config = dict(
    n_head=6,
    norm_eps=1e-05,
    init_std_o=0.0,
    beta2=0.99,
    schedule='wsd',
    decay_fraction=0.41,
)
MLP neurons of a small language model. Each row is named by its layer, matrix (gate and up: input weights) and neuron, and shows model dimensions 320-383. Each number is 128 + 24 x the weight over its row's rms, rounded and kept within 0 to 255. A neuron's up and down rows have the sign that makes its largest values positive.
A block is one neuron, or neurons of one layer that tend to fire together. After each block is what it responds to, as a language model described it from the Wikipedia text at the highest values.

L4.gate95 [146 139 142 113 119 144 149 130 136 119 158 110 183 119  67  78 173 115 100 135 132 123 147 111 215 107 166 135 109 101 144 125 150 136 149 105 180 174  79 127 102 124 141 181 133 135 114 161 102 114 118  40 128 106 134 135 178 141 140  78 155 143  66 176]
L4.up95 [117 146 130 110  81 184 152 143 103 159 131 131 146 156  82 130 126 143 106 140 151 105 161 133 153 137 170 113 124  90 133 139 169 120 153  88 124 175 113 137 103 136  99 157 119 113 147 167  93 144 125 101 105 103  96 142 165 164 120 127 113 109 132 190]
L4.gate147 [128 134 110 124 112 112 126 158 168 131 152 121 124 102 137 142 144 149 147  80 140 127 152  86 146 152 155 180 105 196 104 132 125 129  98 168 132  82  99 174 128 163 125 125 116 122 116 172 101 132 124  95 105 110 160 135 152 136 123 113  91 138  89 166]
L4.up147 [159 113 114  89 138  90 134 176 182 111 168 139 111 138 150 104 145 106 129  98 151 114  97  88 109 128 135 148  86 160 124 158 154 114 121 163  96  99 117 161 114 121 123 124 165 117 168 144 114  92 100 101 115 137 162 154 137 117 118 137 141 123 108 146]
L4.gate911 [109  87 127 106  88 141 156 157 122 143  97 101 110 113 152 182 156 122 102  85 145 135 179 135 185 117 167 135 149 147  93 196 182 150 150 106 137 127  80 136 155  98 160 119 108  87 104 153 113 114 166 116  97 159 129 150 121 132 123  60  96 140 143 146]
L4.up911 [135 128 142 193 122 132 125 154 118 123 142 171 133 132 114 153 155 138 118 149 104 148 144 137 143 163  93 159 116 129 121  90 149 139 132 172 151 108 142 107 164 136 115 124 124 113 122 129 141 168 144 153 124 162 122 127 124 144 129 126 124 129 156  87]
L4.gate1455 [134 169 109 122 151 128 125 104 128 150 166 114  90 133 118 158 155  83 134 112 119 145 164 130 114 129 165 143 145 167  84 141 145 125 133 142 131 129 129 115 152 112 133 110 145  87 146 201 157 149 135 115  97 105 117 132  97 141 129 134  96 153 130 133]
L4.up1455 [132 106  92 123 119 185 134 156 112 196 118 126 155 106 116 180 122 157 124  80  97 123 147 122 145 102 132 158 125 139  90 147 102 103 104 119 174 126 113 150 157 107 148  83 111  90 144 178 140 138 122 132  97 103  99 114 144 118 149 123 130 125 141 125]
Responds to: Year-digit tokens in dates. Digit pieces of four-digit years, mainly the first digit or the "2" after "20", e.g. 20'2'0, '1'592, '2'016, often after a month or day.

L4.gate449 [128 138 129 122 128 130 147 124 139 134 160  99 108 134 144 115 139 136 115  98 116 141 132 109 133  94 128 138 136 129 161 133 173 116 139 103 144 155  92 135 137 171 155 128 137 154 152 167 123 137 116 162 130 103 141  75 127 118 117 122 137 168 126 184]
L4.up449 [128 182 121 130 141 159  83 132 145  91 119 155 139 173 120 117 112 117 112 104 124 108 143 163 166 150 146 104 144 114 137 107 138 139 119 125 123 129 134 166 211 141 145 146 115 125  88  87  97 121 145 126 108 156 131 111  92 110 138 106 140 113 144 101]
L4.gate614 [172 101 147 118 107 123 140 121 146 127  91 120 142 104 145 144 128 138 124 129 112 136 149 155 129 123 110 129 129 146  88 116 128 139 103 149 178 137 115 115 115  98 168 106  73  82 152 155 126 154 142 148 108 106 130  99 126 161 150 103 119 186 130 102]
L4.up614 [163 130 138  91 111 170 106 141 167 147 131 136 114 122 128 103 128 143 121  89 143 112 105 161 114 166  72 145 104 150 118  92 137 146 113 165 152 119 131 138 115 114 161 106  92 108 146 109 154 142 153 130 177 133 149  99 111 107 133 127 120 138 134 104]
L4.gate705 [138  80  89 165 114 176 127 108 125 150 171 147 127 135 120 121  87 123 109 107 105 148 128 117 175 124 132 145 131  79 103 133 114 142 115 115 136 160 139 135 103 132 130 147 145 155 115 109  96 133 164 175 107 116 129 147 140 134 125 113 132 136 146 129]
L4.up705 [131 160 107 101 139 172  96  86 142 153 194 114 140 134  86 109 116 154 133  86 134 120 106  90 211 125 118  97  94 111 116 141 146 153 108 110 127 175 166 125 151 133 113 135 116 115 129 132 174  97 157 163 127 139 124  99 155 126 119 134 130 120 160 125]
L4.gate1937 [137 123 116 170 129 138 147 122 144 132 159  81 165 123 161 120 107  84 136 132 117 136  83 108 135 100 123 121 153 152  84 128 104 110 137 140 125 141 110 112 145  90 114 147 152 138 124 119  98 118 154 117 111  92 101 102  89 157 127 137  91 154 140 176]
L4.up1937 [140  94 140 138 119 175 143 116 169 113 208 141  98 132 150 113 119 116 169 143 165 152 121 114 108  90  88 141 116 129 114 127 151 103 143 124 131 142 134 150 147 104 109 163 106 132 124 109  94 136 128 118 130 130 136  82  69 133 106 126 150 206 136 142]
Responds to: Punctuation after personal names. Periods, commas or opening parentheses right after a name or initial, mostly in bibliography entries (Farrer, W., / Sattenspiel, Lisa ( / George W.), plus some list dashes.

L4.gate106 [108 120 116 133 152 148 131 150 132 169 162 141 109 144 105 139 147 105 154  97 101 173  90  82 146 150 180 138 152 149  67 125 153 134 151  93 171 132 123 149 129 153 121 168 136 150 110 118  66 107 161 106 118  81  97 120 119 122 165 159 102 114 148 120]
L4.up106 [ 90 132 143 142 119 195 104 146 125 101 164 121 123 122 154 121 138 163 135  94  79 136 105 129 123 143 148 150 174 146 117 142 131 104 101 126 152 122 129 106 121 138 109 162 115 142 110 146  75 113 115 118 143 101 107 113 113 142 167 117 144 148 119 164]
L4.gate653 [139 165 135 163 142 145 123 151 143  78 135 136 133 101 102 100 131 130 160  93 141 124  80  71 173 128 142 144 155 134 108 138 100 107  93  92 135 132 128 142 122 161 153 147 162 125  93 152 145 154 153 108 134 113 105 102 113 149 134 126 138 102 121 146]
L4.up653 [148 110 134 144 115 120 117 135 123 120 147 115 129 142 132 121 148 168 134 107  86 133 129  95 170 121 123 140 151 105 120 113  90 134 137 111 139 133 119 140 106 136 131 174  95 144 153 127 134  97  78 144 139 135 133 160 114  95 179 120  86 153  67 129]
L4.gate669 [156 132 108 166 140 153 105 140 146 112 134 139 109 113  97  93 133 113 162 129 125 170  97  71 143 136 143 148 172 132  61 114  92  96 144 110 177 117 113 128 118 140 135 136  89 133 144 147 114 145 138 114 121 133 138 105  91 174 146 122 116  86 146 114]
L4.up669 [128 135 127 153 150 163 106 135  83  94 127 143  84 157 162 107 131 164  98 127 161 104 124 140 156  99  58 139 129 115 144  94 122 133 140  88 116 154 149 164 130 147 165 138  78 118 134 120 121 106  93 160 193 169 178 108 120 102 158 140 163 126 112 128]
L4.gate903 [163 149 133 176 161 160 149 160 132 147 112 131 132 117 123 109 144 109 147 149 108 173 106  81 125 147 127 143 150 138  73 108 120 102 132 112 153 129  93  86 144 147 160 101 125 145 184 141  92 173 130  83  93 110  97 153 112 143 129 144 100 103 143  90]
L4.up903 [175 120 158 204 157 146 106 164 105 150 110 146 132 134  94 127 118 103 140 134 126 125  98 103 149 147 174 131 155 176  76 116  93  85 105 118 157 110 145 112  94 172 137 140 127  96 170 106 142 160 142  99  65 108  80 100  95 137 167 124 122 105 182 121]
Responds to: Table header and section markup. Pipe characters in the first (header) row of a wiki table just after a section heading, as in | Portfolio | Name, plus the == or === opening a heading.

L5.gate964 [116 120 125 126 164 134  90 122 130 153 124 174 140  76 104  95 152 117 184 121 128 158 134 135 149 132 101 106 187 145  91 151 123 125 130 101 131 112 114 119 107 106 131 140 106 144 158 132 132 170 102 125 107 110 134 117  84 148  98 140 148 104 134 134]
L5.up964 [119 160 149 105 130 108 103 148 109 129 153  98 132 126 137 141  93 122 181 121 154 139 125 127 150 144 113 131 124 116  84 131 148 182 123 132 149 124 157  96 150  81 134 119 169 146 125 144 179 167  57 132 116 135 111  97 141 129 117 164 100 113 129 142]
L5.gate1183 [ 78 144  94 133 179 129 121 142 124  65  99 144 103 180 145 112 152 128 143 128 134 151 119 136 125 130 132 130 133 131 145 127 114 110 109 148 166 114  87 137 105 111  68 144 129 194  91 114 120 126 101 131 118 111  93 117 124 175 114 126 112 116 122 149]
L5.up1183 [129 128 182 118 111  92  96 112 118  89 110 107 139  82  99 127 159 170 171 134 124 107 107 119 141 146 104 101 127 130 105 144 143 153 137 105 129 116 164 116  90 190 115 136 133 133 130 141 136 112 164 107 112 190 143 154 146 155 115 127  85  82 157 130]
Responds to: Table header column names. Column-name words and pipe separators in the header rows of wiki tables, e.g. Winner, Rider, Club, Film; weaker on odd mid-word fragments.

L3.gate166 [110 116 140 122 108 197 117 122 121 125 139 157 125 113 182 132 114 138 131 125 109 119 153 119 158 109 172 110  94  96 120 149 136 123 106 114 134 101 119 126 149 103  91 147 131 118 139 159  87 172 134 144  96 113 159 137  89  96  81  99 101 144 136 154]
L3.up166 [116 109  90 123 144 148 178 101 146 139 153 112 124 112 129 140 105 137  86 157 134 153 147 141 107 133 129 100 125 154 135 129 123 126 122 116 123  91  95 115 148 180 117 113 132 116 157 132  96 142 147 159 133 124 148 115 142 113 126 132 129 110 108 112]
L3.gate199 [154 151  93 116 147 138 145 111 166 156 112 115 145 107 164 121 118 107 108 163 149 163 119 150 100 130 158 104 163 138 135 114 128 126  96 128 132 136 129 118 155 138  93  95 168 164 124 147 113 130 171 101 119 149 124 133 172 194  93 118 103 147 120 124]
L3.up199 [140 115 158 100 112 139 131 114 154 119 129 168 128 113 103 101 136 144 135 152 121 148 119 150 117 131 127 187 103 139 102 140 123 101 111 113 143 120 124 149 159 140 153 102 122 165 136 134 128 147 152 156 145 131  91 172 119 143 143 138 131 132 147 116]
L3.gate353 [156 122 135 157 128 165 149 146 151 166 144  98 197 122 112 128  99 143 139  82 116 141 129  83 133 110 126 143 145 157 133 146 143  68 166 125 155 110 145 101 145 117 150  98 115 168 130 194  94 151 128 135 139 149 135 138 103 144 101 135  56 203 136 127]
L3.up353 [132 126 128 118 112 163 144 116 145 129 179  98 162 148 137  94 130 135 129  96 176 122 117 102 159 131 132 164 121 141 125 162 156  60 181 122 144  87 182 135 150 119 111 145 106 182 132  96 108 113 130 142 136 159 143  86 117 103  97 132 105 150 132 115]
L3.gate983 [140 109 127 111  88 128 175 123 140 146 140  89 105 108 128 114  83  99 132 138 109 126 137  96 185 111 133 101 125 110 111 151 110 121 121 127 133 108 153 119 150  89 119 126 119 128 153 143  98 192 140 132 133 115 138 108 106 151 124 102 109 159 135 130]
L3.up983 [130 130 159  94 148 155 129 134 123  92 152  95 108 146 152 109 108 118  57 148  95 120 147 104 110  92  79  83 156  92 131 110 102 104 124 196 131 104 122 105 145 119 128 163  84 157 112 157 133 136 159 145 111 149 133 140 116  98 100 127 124 140 115 155]
L3.gate1648 [112 114 117 134 164 151 137 136 111 133 170  96 192  99 139 142 126 186 119 127 102 122 130 174 124  98 148 119 106  86 133 131  98  99  95 127 118 127 124 132 133 136  91 144  91 152 115 147 123  97  91 141 167 117 123 177 169 122 108 107  94 155 129 149]
L3.up1648 [164 139 198 122 108 166 153 112  93 145 149 134 161 153 126 128  76 136 149 121 106  90 150 122 134 146 146  87 124  95 149 171 134 146 134 126 128 155 147 185 135 156 118 147 125 135 123 123 135 151  66 103 129 155 123 131 198 116 119 131  83 138 129 161]
L3.gate1846 [141 116 135 136 136 166 139 109 124  88 138 131 123 153 102 100 163  88 143 130 154 113 144 107 131 151 160 101 129 141  80 126 117 111 117 135 170 137 138  86 129  98  87 125 140 133 169 109 123 133 112 117 120 157  99 126  76 158 144 133 121 142 151 167]
L3.up1846 [134 133 132 129 122 149 145 135 135 104  96 118 114 162 128 105 136 122 107 172  97  93 139 134 154 128 125 120 122 129 138  74 126 102 124 100 118 143  78 178 161 114 122 157  92 130 116 152 124 108 116 150 151  97 124 146 153 143 167 138 150 134 154 151]
L3.gate1975 [128 143 136 126 103 172 168 125 138 154 123 100 206  88 127 142 102 136 116 100  86 117 117 122 140 119 126 127  67 157 143 113 153 118 142 130 136 142 127 142 154 171  96 132 143  89 150 134 152 132 160 158 131 147  93 140  98 153 106 150 131 175 131 140]
L3.up1975 [118 165 137  78 134 109 132 156 155 127 128 139 134 114  64 130 126  94  99 143 105 127  91 135 149 118  74 105 121 163 149 103 163 141 105 134 119 114 176 156 129 127 175 117 158 124 126 120 187 139 113 146 125 171  94 129 134 139 115 172 126  96 136 131]
L3.gate2047 [124 156 116 159 135 186 148  72 110 105 102 114 104 134 103 106 163  84 125 166  63 128 179 128 145  97 130 109 132 136  64 149 134 124 135 116 148 163 121 122 165 102 122 150 155 148 118 155 120 152 157 171 134  82 132 140 120 130 117 111 103 136 116 159]
L3.up2047 [145 161 125 123 124 157 131  87 138 100  93 174  95 112 138 116 148 139 132 177  83 131 115 128 126  78 114 132 142 158 135 153 125 128 128  87  93 123 166 134 108 137 113 180 136 103  94 125  91 144 133 151 134 112 135 136 109 115  88 153 181 146 125 129]
Responds to: Post-name commas and year digits. Commas and words right after a surname (Thompson, Sattenspiel, Orneta), plus inner digits of birth years like 1'9'64 in biography openings and tables.

L5.gate808 [ 83 122 147 105 108 133 121 160 130 125 174 109 156 121 161 104 174  96 129 123 124 113 165 129 124 111 145 150 143  87 132 139 150 131 115  95 144 163  58  85 116  61 122 128 139 129 119 132  92 169 109 140  74 114  70 134 112 170 160 107 155 135 125 172]
L5.up808 [ 80 115 122 171 100 174 165 186 132  99 130 127  77 141 112 102 163  99 160 132 124 144 128 133 110 112 133 128 135  94 142 144 118 106  98  82 137 106 158 134 109 109 129 157 139 152 120 126 121 125 126  85 124  96 108 158 132 121 129  81 118 173  94 103]
L5.gate1879 [ 89 130 114  82 122 144 213 175 102 131  77 145 138 114 122 102 159 158 160 139 116 163 151 149  88  94 111 151 168  99 132 123 142 142 116 113 143 185 120 105 139 137 117 152 125 150 174 144 165 158  86 113 135  86  87 136 125 135 121 137 139 178 136 119]
L5.up1879 [128 140 138 168 120 132 128 146 127 143 131 104  99 155 141 123 162 118  85 113 100 102 129 129 111 129 129 124 130 107  75 110 138 108 137 136 124 122 164 129 176 104 146  95 130 139 102 101 126 101 140 142  95  99  59 152 132 167 122 107 128 145 140 150]
Responds to: Year decade digit. The third digit of four-digit years, giving the decade, as in 20-1-0, 19-9-2 and 18-8-5; also rarely "qu" inside words and "New" before York.